{
  "n_layer": 13,
  "d_model": 640,
  "n_head": 10,
  "n_kv_head": 10,
  "head_dim": 64,
  "d_mlp": 1280,
  "vocab_size": 38692,
  "activation": "swiglu",
  "norm": "rmsnorm",
  "norm_place": "pre",
  "norm_eps": 1e-06,
  "positions": "rope",
  "rope_base": 10000.0,
  "rope_fraction": 1.0,
  "qk_norm": false,
  "attn_scale": 0.125,
  "bias": "none",
  "tie_embeddings": false,
  "parallel_block": false,
  "init": "normal",
  "init_std_qkv": 0.022,
  "init_std_o": 0.0,
  "init_std_up": 0.022,
  "init_std_down": 0.0,
  "optimizer": "muon",
  "lr": 0.00883,
  "beta1": 0.95,
  "weight_decay": 0.038,
  "lr_head": 0.00683,
  "grad_clip": 1.0,
  "warmup_steps": 200,
  "schedule": "wsd",
  "decay_fraction": 0.747,
  "decay_shape": "sqrt",
  "final_lr_fraction": 0.1,
  "batch_tokens": 131072,
  "seq_len": 768,
  "doc_mask": true,
  "train_tokens": 814800000,
  "steps": 6217,
  "dataset": "wikipedia_en"
}
MLP neurons of a small language model. Each row is named by its layer, matrix (gate and up: input weights) and neuron, and shows model dimensions 506-601. Each number is 128 + 32 x the weight over its row's rms, rounded and kept within 0 to 255. Numbers have three digits each. A neuron's up and down rows have the sign that makes its largest values positive.
A block is one neuron, or neurons of one layer that tend to fire together. Before each block is what it responds to, as a language model described it from the Wikipedia text at the highest values.

Mid-word name fragments
L9.gate1059:102124175144154084158110132162167119064133130149137166187134079108145098088172140106092095090144132150085095184121222154150183186069120096135193121113176104136082151128101103143122106138106132132141102158095155105146115086124130118098123094129158129143110154133119173178136114154150125158
L9.up1059:151227139141099163128125155133182093112153150174158120215049095139114152143145129107175140117134125145085112117124150128159149123164082082109098177137127146139146155110231086151182133142210110098162128135050150102130127110116135145102123132116130100124121123156131156097134120143083146168

"part" in "as part of"
L3.gate85:108144133119144144174105076118095113103088165165162116142099092111118093135164104154121136073182148159096160132063156127147110128187101103185138135189124159177126140151107170130123108061133137145109107124096115111098073134099130066143150166181133115154135072136190100066123146118145172162
L3.up85:113142137168097144094097113109103112127127106140114187128139145120146076146175113094143136087096110145159120140110107115172078098163069013109180132100112107167083157117141131136127138152128093120142109051124120121165160125165182132140163134081098135166145117176135114134131162101151075106
L3.gate258:088170105126117104114097090154116150148132139151190091143130175140156131099143099194134093187121135101162156080150116080179117112147125070117118143078140120152076095084172142184137115114136098123151151073082115133129120130103107056172146189085143104138149113119141114131128115160079099081
L3.up258:124132135100104117135079126069108096170159167139181187155127163120120131136104132172109139129153096146089106108106128082159141071132210040175107164126148127178090139094116181199099068141128077166204111085095099155113109137148151099200150145156162130165108126114139159148134120142174086125
L3.gate1063:102124112169067162133109056130111142135126051127124178105127144221137116126157126151159048100132164119136106132135191154129061156124113086163130144123070131118092102158081130099092113077107138094061134092095104127123160134139178078184158079059107140090126120106154129141143172124077130130
L3.up1063:092152112087067131178187124141162145133151153112160096105104119103059127111150156139112116147130073098090120104125106133113158112147124100135165111105146148104116116072092120124154119138173120145059122149198155106157124101079097095140123202090139112146175067108163122148091129115117148125
L3.gate1145:092115099099098146133073090163188120122057167050155091126175147153169091117086156117110179159178128111148072110189151116122089138193137121099111099179142105138126131119115209102150194167115123139201111125140084179126077121183156156122147113130156115162172116107129112125170147139121141123
L3.up1145:123110131107164119110192179102109144097228136117101130091136072134149147141121116132115153132108160143113060120135148145159154145195121120130155056157123170108165103146145121085119199108166132137105121101083116135141153061116111120118141074100113060120206087173145145135151110126135132112

Multiword preposition endings
L4.gate92:109113087094133119092191140127126153155147076098111098089148176107089181104101119128117189100094241101132057103095105103127092140124168102093104184123155198084174109112162201077085160096051162134200134085152095127093092222115135126111134081166111105180137141095129076173078138131136145162
L4.up92:145134108108175124120132142129198069163116129058109098162080163115140088119045173143120132109147108128126116103121074115111119125089142124095118145142127122095125130112126105160160138100117173078118126211118102087190141106119143145189120144130122135132152126140094110140174152189143114164
L4.gate309:173119167119112119133180102178186135189144106194115164166124147121088224135169066130138162113097142091152085075051143073153127122126207072150131129141149149132127123152093177047076136111178137127118114152133072132167097170124128131163106126120110125126088189154101091099124096102145179097
L4.up309:184161119111103124148177170109110121141086115161145153144123171194108217125143182120162156145107145167129086119089076145080104139139147106138135140158092135132112182161158139125157163184099107126112150135126181117141114140103098092121137128120134105158130110052046097151114100121121149164
L4.gate518:158144168064159191085144132170115152143148114122151088116177132137162116095143092157125191095120167123117147110116150149093134122177155064152101071137115179139093123124137164093174108118159174185163133095126160084112062085094148169163117113133106123125106085088092187110164123105122165166
L4.up518:084075142138153158130155132144080086115101112134107119126142134091082120145155144166131157050108151139195120080061146107166074167133158095142162155119208100175135142141152144092100148145098166162094139138123167093103102080116093155175065151089132151103154121136127084143088181138121060119
L4.gate1086:112116123102149147161140123126175095148055171175115097158089216087104189104112103131164107126148216113124078083072101100157143157137119122154080097178156148121165184143161086129150121141123155100132181094118098079180148109117132155116129125105074172161086150107102146131090125157211134159
L4.up1086:199133125113075090164135160132167218209121153123102145126126179187079156161136115196163174152195163133123158067123095115187147200064162134160127084181185110100122157090121155138118146138154156144128126124130124148151133104076184157105121145112106071191134158133094115141131177165106108158

Partitive quantifier before of
L9.gate1018:107119163158104153110146162112124145121119066128103121091090116100141111089173123124140115119143122103167086157099097095077144085145139103086107149183095104175166123198115132140158106139105116111150189157064154127095142133081124110166117045147128069123139143115116131109182171112102081180
L9.up1018:118107145155152080063095144155063063143175165101139094135143093111120065111125170147100122088120138154097106125137115091087145131137153107128136078135123159065139145180153118152093156117163048160082125077147164143107134146137138136095093094137121149121149125101167129083129072046135146143

Acronym-internal letters
L4.gate200:242076122112123143137109103090150123127122127163119145101128149156058059097138083108109110087183131141062127113114152177155143104169119137084138096149137180136132128164098081202126114143137180130071118102116056174090149139143110122116121175134156058145180096100087063150180145099106072177
L4.up200:110114130178155083116130162112105138122168166168074141143107113075152117087064147131135170163100208168092095126135188147093130151116072126188147194141086127134102122108152126158146108141100190134132088129100107166151084132095086165096110106132162135130127091096081123153142110101098099139
L4.gate596:095070085126149098097141103107117188103151156122158209101184084162135157149136059111111145116135164135104121087147136176108143103160184154081124097182122138131130083165085102089112145113114141126114148149118113167157149152086162128096117113109164091084095108115096085120130099009142176164
L4.up596:115137148118126133121112183152120096068147131097061184177108132106117133130118143176076110135096121128142134142178146146083169176089124089145118142150068104145186150100134069131201150130091117146156098108128185157137141150101111141125135121073145112105154160132148135106154128117061104138
L4.gate605:089180091107103119122069153160143156155120070151117163099176129095094066122088140128113138069074095121148103073132184134121091163125097112145165124169143187160117157209118124118143168152134165078160121090142104134161104142110118163072104102130160129130132099133185100175117110075113138113
L4.up605:129073161143131078137076114137093156133211108142109129162179132171122118150178111182179082096133125096175181143109140079140128117142130063144146137163122110152098085183143088107144145081142108142155186151116090116208146103124143151152090092114134149088132128157120105159084087126119086083
L4.gate899:082083056047164132163154141090184151203105109138111175067165147151136164157174139118181158075139175083060117085133125142126124098116128122160112144094167087114083106142108149096098118154168116115073116073093060125127094154155194133098086159112097141128145109129139050136145134078135093148
L4.up899:097168144102063114114177143120129164082121162147135124109117090156167127122095113079102095147090123066224146184095141121127177150072096133143156154134149119118142123078109055113151159093123152155131100139116097100176130124106111104107157096104178122151101084133158073167129157051097166117

Table cells and name starts
L9.gate601:102106102172149120114123155124163116076077140092128116160103122149166109137112145090134156067134121093107142139176092152107132130145118100118157091106118075083167113175109145146146177162143151116148145129122101134115155154083153191137115086094114109147151171092120139099144102163183088159
L9.up601:117121133071093167078088171110114114134097120151173152135194137111111134098119172169068115102102130119066101101084130120115136094131096157110167166121198129111114070211147144202093097172147116142179148140191114167120122159124177118157070150138152076144132119147135091088111104146150092163

Stats table separators
L4.gate299:132148104094078115121137114186180127100105159181133147167144149092190079071167174135158213122143111096110109126141134089181102110148143070136186200129084068102124143131132135159170124123120133109132133109121131110117150085135156103140094166160168094121087146168044101128140136136173102093
L4.up299:171183092098124166166165157126153118084100157166044157129158148115104164148103168083147157128074144129093101123175118153228126133127140130122108182116123114182122156089142029175135119120163075138170175138153150149137080061136182092152128160199100108092158130117078116085130082173173129144
L4.gate320:129121169124128130185073119078105110152150118139153154115105172155121159100138127135096095119164112076088146111102071130136163112190098119172130097131121104122168116128129172119148130134136142111160150169145076142134123157122090132092117118097132048108122104094109151166064110128118130146
L4.up320:111117112174102234175153166105128114124115124125148142080146109154091117113057114098189147156135134083148149105139086148161138092159122171115138166147124059126119104195162138183122131103129087134099158147123206125104135176082081100151105132104076118155139139128116086140084195048092108117
L4.gate641:124107177137109206126147133164177211102096114148105149114114136112095121124099153143134106102114147060145158132151139152163152143155154183099127089151141147135135130175082127053125154170045122116123169155152096146182116121070094177149143112080069123102063093124149166127096104123127088115
L4.up641:195094112162138159078161129166183149122127063134135141084076103112112133109090093115179122086028091142098077201114101108144159097132144136128150103122126101115107107140074079145098147114128106098165168198180098163083201137144131137165115128146142124145058129169179114147133202129127151176
L4.gate1075:087129167151171134078065125147093139140106162127184134133175118084133148084110127138148119117078155117139102149102118136135153138143201121145098158162085053213216176140111109135127151135149136150163075125144131086177154166102142111101164110062155107165137158129129079113082167122135145108
L4.up1075:193100088119143097095181146091134160143151086132144094138255045146115115101167117124115156096152173116138107134156153140178113187133166111147136139059170132109123137150124119133130100123127196096105042173175175073087096091147183107118171141098108094133157161165143095159093199138129148145

Sports score and range tokens
L4.gate619:118140112107096091112113142159137117168114099164157112074110159107126126104178149151118118136137136200145164113084162125092103153101120095108091131132114170144120150150109126114127116129118169162100151185103156124074194138135132158140095121136130141179147137135121090123116101092143116090
L4.up619:098112097171108179112119076104172151131157131118123165084151165120180154141118093132120072124082109150135088099183100091109189161119156123162113158147166115137147136107127102109116096189103071156196064158089094154129165092119147114235165174092189121101086210118084146083111134142108104138
L4.gate789:099155095120131074150102057065101187114089135173106179131101128139128089179091137163158112144125140131101082124128165107103121120177158100128108175127152123119152152140176145120171123201128068179105108118118166123098134131084113090116110111175148140166115167038098117110166073088103092156
L4.up789:126089137066158149136102112167151109135151116118125114074115100128164142218151173147174112161078134143144122113108075110127146184150196095126202102171194151183141148168136144122116078098130138149129149135133162134107179118135131158157151172113079160079163170157097091097130098132076166086
L4.gate1251:124153146136118099130132177088119167109131086163102162136156125148153129098168099146170145126139100074136041139135072077144110165171119085067102063054104069100093166131148157106133119106153135153151119146121132103161090108095187124146143171157105089112127121150134135127142086133125182108
L4.up1251:090127135116154114146093148134148155114153126088084164147139146100130147107165127145124182101136130130097079100109078177171158106149098115099165122109155129137143129170114175058147133127162117097122135132057165125080138096128122135140120101154145115198123127076168164066078192190156116110
L4.gate1264:113117138083075093124110132134154127134159149148124183135111088151109169133100133139109053136138157119052134089112083120152152128103106155181156094154080148094180109144118074105146082097071122145131095165101144146111142108125170095169232105103207160166138140046062137085155171149138036109
L4.up1264:097174115103014109086124104108127128100186180125112182100160162102176052061127113213166159138128148115118091144111132107101079131116178135164154086128073120164136158201120130148112067115098184094136132085173088136147101106084096168154138151124106095105150117098092175121123136133127093174

Sports scores and records
L9.gate457:181115135132145091112117128105125122128121133174139085138109152099066176130069137161072147103136130090191107104085118108090110128158129189144079114164089091105142134156095153145119097107111121134105140144136088181109087062138164134099216119135232109180132149111160153147152105141144077128
L9.up457:166155082113169140127116182175091115111124130100143154090133141086121102173149162117072167111113073123136097145111095155167145166156141212123168166128105094157189164173076070164149127087100170160201148059128094110087141136143122170146164091171206103130115115117163120137146090133141109126

Of in fixed phrases
L3.gate327:117128088155143131085058109168189164142158103113121109127139135103121123117165138158176153151169129149160109168143127119196111222105091111120147083120129125149159096154169101149107150130151115097119076074122163134181180163120133111113072124127129123207199119079188154159140210157090100153
L3.up327:089112107107144144098201139130181083104095129112230065095124160119121146127148083086187087067148185159104148079161114125110098189087112096159036122123123136123123154176067086134139114085158132113136147072087125157152169173137164137085142102127099179202157158089157118105165138094141099182
L3.gate442:070142033102093125101146089135152112131096142139129113116126253099145079121162157136167099076136144100153138168131154113059142188074066118147133172184185104130128090152136137145125114150154134086134113129110109180118156106194111166144148136154106159107182184093118137166133138144201107169
L3.up442:119180040062123091115143129128213089091157138125115100069098164131120083115107114148160126093059115118151140137097159156089131187067098110106145126182194131161138081147141088169112135143117170091140087074102040160126144124136092129183126130186071124086166142137119131202158173149147107137
L3.gate680:128053154147169171134124053169165141143098093122112152156165152098136162098039055118155159113131104063111095134154166132146147118160098137076122111161140128091166112101079113141085173130129163100154120173151063091230137107166151160097119149151135139125152081137145109095185106101103163132
L3.up680:150107179104141122136139144181172131166114125100126147186130104104108147130117117106187117143143111121160122103073139085142096086154149101111144179129127102094177131100151112195053139150107189161092141131103128076133173164134164141117101147187114122103162056118108140078091150124101205211
L3.gate973:129190138088113133086129114155130143131118126192111090107095117112140155120162179138138127124165155198123123097156133115110085150183091141133098094071082131200124103180146056146120183104121154208139134100134177183170147167104171116055151102094083122162158117151073129100200162113145115094
L3.up973:093183095045154187102156100160152129144115080114087109133093126134096167134164131136114091072136148128130071171124126197132135154192136159111101149125150186159132149132155128122101163120200142084124110162147149173128149162144125084095121156064122132130130117108119100085156130161100112106

Table pipes and word-piece starts
L3.gate494:113164146099089133181070117074129110144103134145150128092194156113168119067154149112136129151148105127110107128113086126163136152116123103071097118133143139144115157135040128157162129166152113127125115138146133051098136125157122101093138126147149146167155100065123108099112133143097126147
L3.up494:111090132114146123123077128108157078154083101108156108132159077095171133064116175144161126109154080081105130083174175106083145118190117111098126159106154173137105097103107111042111146105170125165118129144132103126110082094116122080116108127149146133178132138181102122127107150217111134118
L3.gate762:134145144043095087183139117167105126114142049092139126156087071063048116116170124119090146131058096122118123161143115078144161132103145100073064136095124190146136092138090129103108158126080071114113108077129102094135125162114118136128116180125047108109127103134171156121142085098127165159
L3.up762:140157135127156068114155160074166127173136133135123113126111167061108154077116051066065071214191131121136091119141153154112119124154124101159136137147141177161070129149109154101096170142125119144129086140075170159085124123172165137137166150118159145144133133097116114086082127109137110144
L3.gate846:098172100120117092148185176168113189134150103115111091132167160130147142098105144181122152108126142098125105145124146084134096146159089155111151172107137140155118151139084133151143165181159132160115065181106031116136049151083142156165164135105155125096147139119107112192128130094138137089
L3.up846:090111128089130130105164138127061222187119129099127136137121114175066199110139159137122243140139139205124160126134099115150114177126134129137101161139111142133159100148100114126154176201150094130053129146121117115129108185116138156095109134088116115146130095118108137099092160074117049129
L3.gate1171:131178147080094115124170162109121146140157141144111094130100139106118165089144045186087146115131143153128123129147071143104090172131166085151132102098182157172133156094146081085080100142108125075101142115126102134149181150082139089149134146167124188109105125113127086115168120096105146148
L3.up1171:123147159112091168118139139081122153129149094113129169079109088151119135189159121134190143116076134134070103153129083089095126102142135085201151122138097105140119073136099121155058105135076148143141144194147151112099187159165187120171147154097139121062117090097169140208122151144126181177

Clause-boundary connectives
L9.gate136:073158107140115069109127155160146178117134076065137105139135076113129153110113109131119115153122109076184149125073136116146139124128100106127124092128090121164154112165139124093184137095113135109142152192150138156128129115162130147156179179128094123168148114124171149139084107122170134077
L9.up136:130127115072156106117128122106110108176174081168142142145056134091137158078081088155223119161163146100130171159147138125134120115133150137111122101118062159077148144115094090138074117117113137155143134159119122085148114159156098137126154109120036185112109153095139134133153121080135163155

Verb-governed prepositions
L3.gate89:138080128102110188144122061158160126097111128109095144125138140211126180092138125121034152126064097133126095139084117126174104117174122066133183126139147090163114061181136171114148149091096079116158169168116165136185124135151113182122140092088063146153136115138117148090117102140146102130
L3.up89:158090127101082139162150075102150161087160100100135110120086159124189113130147158131106145161162090174208140113154092111131126088111176177113151089122107094130118155135064088103147176090131116077129086170113172157185085129141070106097120222115141132119178118116150106138073103122145157051
L3.gate660:118166128164156112112157147173205124171168137130103111135118118102129176119121143095161136144111132163151094143115161071152199093132158109158161120118097119148143128155164165110151157141153121128113155159109133118210103130117173157096142100079121089149112119100169070141083163208085105163
L3.up660:145114191088113130133137173165177171119187178109116155116094120135072133136097085175159121093094138219115130165115116103142129142125099160111139153140160139120108129177149128112078154093104118086123218121192150092133133096095183096123119106095100131139158097124131107143123148175085090090
L3.gate1011:093138067092122155124134107116165168047120146162126128168099173143117112153052104127129134093151120096132099118083119125128171134120067171128179138162150164079205078110167115087091108103094082130136113135159148113101127049133169077186126160085117085153151130155161144117147150121062178077
L3.up1011:119153140133189117188128167108106133158135186166088130063063144109133104082084156123111050071160115063165142157102079091116110115064092129069087137152144157135174110161193161155136119125147053170059163146151146078147144114128137072091097152091196108162095061138067095109093091207227117070
L3.gate1197:091144152115123100128172142206122209151144157044094153137197148128108156086160117115123196104089146161143127154130115122107160077135068131172155073125131123144172143152091086124090112126131103068122114117220089154079181140138165150175162190094069141149156098084145109102053166092127115149
L3.up1197:176172144119114109143167113123139176121156143135128138179079100099155119118125069089165138095069167105147128098135120133102195126108109139099098120149123081149124168142105096127118086086101186174138126116113139113110136097134105119128103184114135114148142121186137087094139153125110056077

Final word of names
L9.gate1110:164152096104205132065170198147103125091083123164097096109137166192210107105143129115159113134115136182105159162158121108153177208137186159186133097128110193152152177120139155111160151201114084106133172106034088195083152144118110150167131132165085127081150179104147052131083151121098139142
L9.up1110:177105102086167131098162129097083084170150143121118155124102140209076155143132105113125108177114169094065110103163134152173113121131123078074117178067116145103148183137148151074125115144157168165083120158137174153103059122132179128146155153112152149159176140143121112139104073080134157049

Temporal clause openers
L4.gate49:123125133217148155175051133109120106139115113155124108154117161079118165130107141156180097117113080161148122090099187179127166135107111181122098142092118141113153117144059162055163164092132079089125085138117147130176123106102072157104125191163212095127088112126138073061121126119173098145
L4.up49:148101165098153167115147112157128137174115121190114140153148140200151141148107188142133113148162125070139123081072139166180126138074139087074126149091141201176165142101205206130170124087114118114103133103132132117139126121077100145130147135096117084192174143153098079114128161096146082139
L4.gate307:171164171147109112110145109118121151135099040105121157106088172133124126146109138169193090149089167104124054096121119091133153117160128132191130155099133192106099146103089103113128148110090150079138087138080119177118150106145166181123150128142101106140089134124122105146112112126153084167
L4.up307:111104116115130160158121056134144089127164130096128069110099199155115056137135088139109113175168145136111120141147142067101149080217107114130104095092188170105100124170084088129124125128084124163099174175111104118121110130143115110219074110125116080138107121168134119085139087132110183182
L4.gate349:110102099097068156164120123098107130110136159154126104168171184155109092065133145129132147091118143209141110111129097073103115129123107141116080116081108120101137113102078129135160143103123122136149140177079130174120118090182173143116098162106162098102125164075149128098148135041128130202
L4.up349:116125148094144156169175143102134114117171160120090125159111149145114107146181135163101109122128087191138082134167161187131134149129096152138121133119128169121163081145179129104158107068126117112103174166115129189122108132202161121129177155142116175082204178106139133112148176052127118110
L4.gate862:103072175061187187096102084115102142170134120175170097100131139136175115165115148122175170105181147155115105132104155139124118139048088133112045067141146116124116170082121154136143091183166176138097118114144107151166119121132086109119178164122120142094173103179110067116156142130145141155
L4.up862:146117144159168115127162120118110112116161154104116144148126125146177132164164117129133175105103096161111098133106134122156055124093142152080085139124109078117165117121109130154168093150149141160126193157113079173133102140092081109181103120161108153137167120166085116201144089127127126141

Part-of membership words
L4.gate154:096067147109156154146122072110106117110137098099203127098092092134097138093101134126132172097096117161119144202136121115106235100096130067174053109097144108135097108162078135130148115108109096128106099152185091124172160113121184133131132190131088089160137118110198165118223103148113153156
L4.up154:061083113138152139131117158128137106123104093126097105133115132117182161181137121142093087139155112125099171127107131125138117092176101132149190081073159161154091139130129093182116091128134129171075172129099135075083076127159119153104090198127127079132163133163156109118212152114142110144
L4.gate531:169111128126117151108190114098102093120061146166157152123098177146145107071159171110178127164132131111106107163150180122142104092130114133168126161167076176155167169150093153212112099063125084130123139100097092072180068138185077117158116163144135139189148096112159149126032132142110114091
L4.up531:106124097166153149086143121111114117120164107130143146079079151095182135077151149139118142090166124136115165149120161137098084059161156086175083105112110121155101082156096127146127129181138193032174123096194100183130131110129156104154118141140140089142136111160185072117111084140132095135
L4.gate790:116075182139109186114112118164136136156131106171120158096124128168119102099153149174174150119167066103135149172159113106120144105131088091092138119147134167127139148141168133120151158156119148144126155103135126135094119134164176045115170135136140147112149142125102107075143118105141122152
L4.up790:144158138114093167178151113114143125165096141177131140151090112105068087148114126118107167141110094076087156110099147125093127146139050051121111133121170139119111127112110140135110056150118180066151075122175138161126155112160134138104133122159153167139149210118154126171157139088127114159
L4.gate1022:157183153104104170130106098044105153085116122152093155092187120158107101091094095149229200116126151125170122181153162136126075121098126104094105035179150156128114168182101177151182080187121083173129134114152129143128094044113059096103230104152097114192116132147137131116100054119152151166
L4.up1022:150119109153089130147178089165114137146121088122121121107127122129117142166154124168174113066092109099152127100068113126127157065157083149140089075156115133145126196189148107134133058134094107157154173134107111145074146181098145106153131105141112111095152136163081129089196138128135154147

Partitive "of" after quantifiers
L9.gate1156:137143202121120087104171105188142090163129095146086155102123113159094104099201118145133121082148111161108208135073110147066108142162145157089150093135211154144140120180106174118075095214150108147126125142114078100101134116107159155122185138094167143136113100117143115153132124099160103127
L9.up1156:192107170113133056093145163109145140116017121124133078165144148170091152228126168135122105113102147174148174069053129155129110088154147084132119135138161214158131113099074117138120164101150182107116158198125121143147106116166159179097095100157158139132119088139079050153088137109054079160

Sports scorelines and numbers
L3.gate22:113087139127128123116097132127118101185131124091138087123106144118154141156187103097148131122152120139090115170117129117071094110116100141113092156117089118148085138139140153145112147113199105083145150159219134113164159126183130103119114110094166181128145116097138108077134129103110107153
L3.up22:117191061127123116149126110192217184104087096119101122088140128132158069148102191118125113081129137117122084136077109169159096112168122169065115151156120162071186110124081097066108118162135083073107083127158119145085120084132133113098114161128114121157152125092074060119139178116150148140
L3.gate406:125075121138186088093123111112121098132168165109066141097125113153097142132153188131127192074121112107178083105079135200140154148100158047130137121115166138112135122145137189091093105111147159172164153160035145127100155152114122161072108125135128179092133081148147100138090093159070127118
L3.up406:158146130120107087139121113139106163131176119162145170092131127107094165064138127162056168129098065127117146081101168171070125151189166100126144121149171129093114127143130148111123103168178067163151106171146154138117124117166167100120144108185096192117168081105184119148116100102132140143
L3.gate1020:133120103076077153060144056102176168126119118074137215164097146147128147072163139158045094098118084083202179137153189077116161021154139152118118120082070139199135110118126143068105122117137113134097132108067133104136173086123147104120131102139178061138122157145086111119143122115153132160
L3.up1020:114169131154131130071076169163168140104182101126133231166116105109131143095100132172099153144047115120076100094082162137100165119088105165100083204075110136127121052094133109124085148135114129106108091134101110118077179093093186098117157080129114075133063129150148139120115132076175097137
L3.gate1245:069099088062106097149128131079100094137154124130097122166192110072165210106119119177113147098121084114176149172154161196131096187102135097097099103123099114149175076146140144127132117130122167056139079046097191094154131132207176111130142147100144114058083145080095112104147128097152079139
L3.up1245:137116146120104126148130130123143125101159130116084142124167092167158194142129101140135103100076154127107144064131149151157145096181111130125113163101092085158113116140120172105125146134166141135064108146138158163136166179160176081077107142167140146101164111144126141100147067129093111111

Mid-word "at"/"y" pieces
L3.gate213:139157124109158111155130129184143165122111134065132111152184136177135147166189131164172056104099099106145128134147162187123054094119186149165123117113171139114149127155094140092123105068121119160083121078161098135096170137117081148080138175170141121084094066179139080110138122168161188068
L3.up213:148120136124132138136129105085124154152085087115143143197121186129173136126171153066131116125103112151118098159142137186103131097102146076134133119159142061096097131128169100145097099101088169117155147073135055092125137158092099070125100129181105106136112138143113099086144111134151145095
L3.gate525:127118159103122138115107103089122132132145152134112175145139165078154165159076132139172066103105203134142151124141188173122125085069132121118152080147175148140070110144130107115174118109166109198122177122132142169183083151107083165093112127152153096118122090126123140181134161218067145127
L3.up525:056153132113111165140154079119118090123097165094121117121131165118152206130141125133094112173176098103094107115172152131198106083055118151084122114096166076173164132102072160108127128132133107119112129108118115099077167090117071143141105222144140181204134099109148081140154147151157174048
L3.gate889:095132183181148090151126123110212158092099159191130129154133112147079154161075093161105149164100126144103090150144158125126111160154144136108119144099152171133104078134081090203066143077128139099157166112118146122172139139113145108129084133153137167132166095059119086197117098145171149118
L3.up889:096158149090073058100097165130193157108149136144113125154150080151144111218167146116132117129064101170083149115163207085136152134168096127076113180144112172101183148106130064125142126125150104153097185163172103095126177115144165088114090104123110132160144147118127166057168117104149097166
L3.gate1038:064107133093135107141096163151124138115069101097200140121103136151223125116176130097133127134116202064108128092149116164137152214156197149131103138094094064135170082081160155100118112114153110070152087178095125128102158168121143149153121145155120125087171137071109179132144064139160106094
L3.up1038:126076097104099088103112157126131077159088121156131083174146073139165084076112109190108103130117127126021118152066117086127111146085135155169087141150074109100108083139126096096136140097117072115065132147086112139102210167129157129188167132163151183101145164143136113203110150159143119127

Labour abbreviation token
L4.gate108:137158170121090106210146183105087123157097150084175035073095137111087148167120102164112135137144187103065169017120088106161124174081108093115075099090104117153123131147102203117116115095121146121136147138147175091176142066116155153149069072090177126136140185161140140136139110133169139129
L4.up108:038104137086171106110169149161188093100048146088082134164065140157111093155169101094158047118080128117158140095130140166188111157196115135130071076129163072185105139063141161197106142117139090112108190069161153152112132101120109141203161176142158155130152118098157189175165164106070057170
L4.gate846:164156154102071177143105109225157130168136152160078082133133109135132056161122181135156131120137140111157134059133138121182127088151170098104150108134092140135108164136098171112126111128068157140132154069151074119145115145089140126101164124099134127169184083112115133144119140121115095056
L4.up846:133204158035140131110167114150150136183119134125136194122146201136106150113108102066077072142185135096131171141117114091167111093151108167153111128122179129126084109118140058099103112144129104098160161118123151110104187074132159167131158168140149114131072094154115189058122147116087112129
L4.gate911:127128091156111155151117114137176147085142151122074143094095190100096170131138150148132128093096096124077101127129122228141120127157118145128128129109147099096139118159175130149172103141093116098184159097141084077148157151158096165102132097111120123144130110138050092099132156080131111068
L4.up911:057127156091134115146160139078110119158145142127123095120125139068104135120081041102099082145155085075104115180105115109159136128122118119143141117108159139108154095114154111136154147182138098159167158168168101148133085085163176136178132149149116067110161105183099125170111165115082147120
L4.gate1011:122085092158139139114173145138124156109177097051176145093150120149152095121093106124133096141065119100140151083174153100134135194133158163143129161141122125184147166152121147073090135134093067118098112068122116160178133136070097134132140096143150167104156103054117086206161138117087129137
L4.up1011:116132123109193088126117126135091180130170100162078154096138144091187127140133113175104131094178102100115130171131149109105132030095093066118091157180141075140150110118154148157163164155106162192160118113052160073087105133117159100123071158110143142125115094113104137130160155138095146128

Acronym-final letter pieces
L3.gate359:134104124129122111097170150138172127107155132194161150110124126136127165158155058148127152140110111186122146151139150140195117156163109121101177060152163101117150174113102138178123084117097135108161107134151107091188086125137096145111170083095111119128070102140163157100136102058104205105
L3.up359:102131128147173155113107166118135140131122150142074141100073094111101142131123087154061107139116107105134120128155139125141145104126113125132105120097167142135152122202094142112123114165052121121122094110050084209147128142128114125128107113141090129103146131141133131159172176105126117149
L3.gate569:109048076109149161100129123103116118144111097071130085117123138106186128104048145151141124119126173123093117147169127148169140155137109197144145128092134085124103139143131139155129159078100174140099133168072147099103107129125190035099105110091158158122120083108130112210079150133115132184
L3.up569:196162143129097119076142098202086156090059141124114069121107092122148153101112131119135108165145130156136140101123151093132136143141144183115210121125167103159072103107120128094105106187099148160075173148135118149110163127103077124141106164050124151157118120151142125164105159162172123153
L3.gate819:112114089148081100128103117071182121150180144115137105097101136139199116165125101166211058107176138075092129130165096191092164117117100147138133140181147128041092101041060085093136088104140086126091108130092184096116122125145123108078127101085136126113092115154092156072103151090093110157
L3.up819:136087081134115176094126134098168122115097117158113152108098096169155082088099155141130125086160149116056158116080111114169183184194122128208104090131164098075092129137089115104129160094146162112125123150074108216192061135068120199095195111196146117165125136126123110146125126112103198144
L3.gate855:139110109132103166134181071103139112150147152182094121133156123141111104115093119133210016100165159103064077182190127123129114119147113091181149130112123152152086147137108093134098179143150133115072146140153112106131063121120103060108166127144165131167121123097055107112113155179129096169
L3.up855:126089089156218085129167163095119091086158134097131120093121098169120092140073101141086115132088090153115152130139147148138170114104090173182100168132103111104139162105134126074128129080166128123131134117074201120096114154160154138159147090082138149063107106164086138113127150122164129139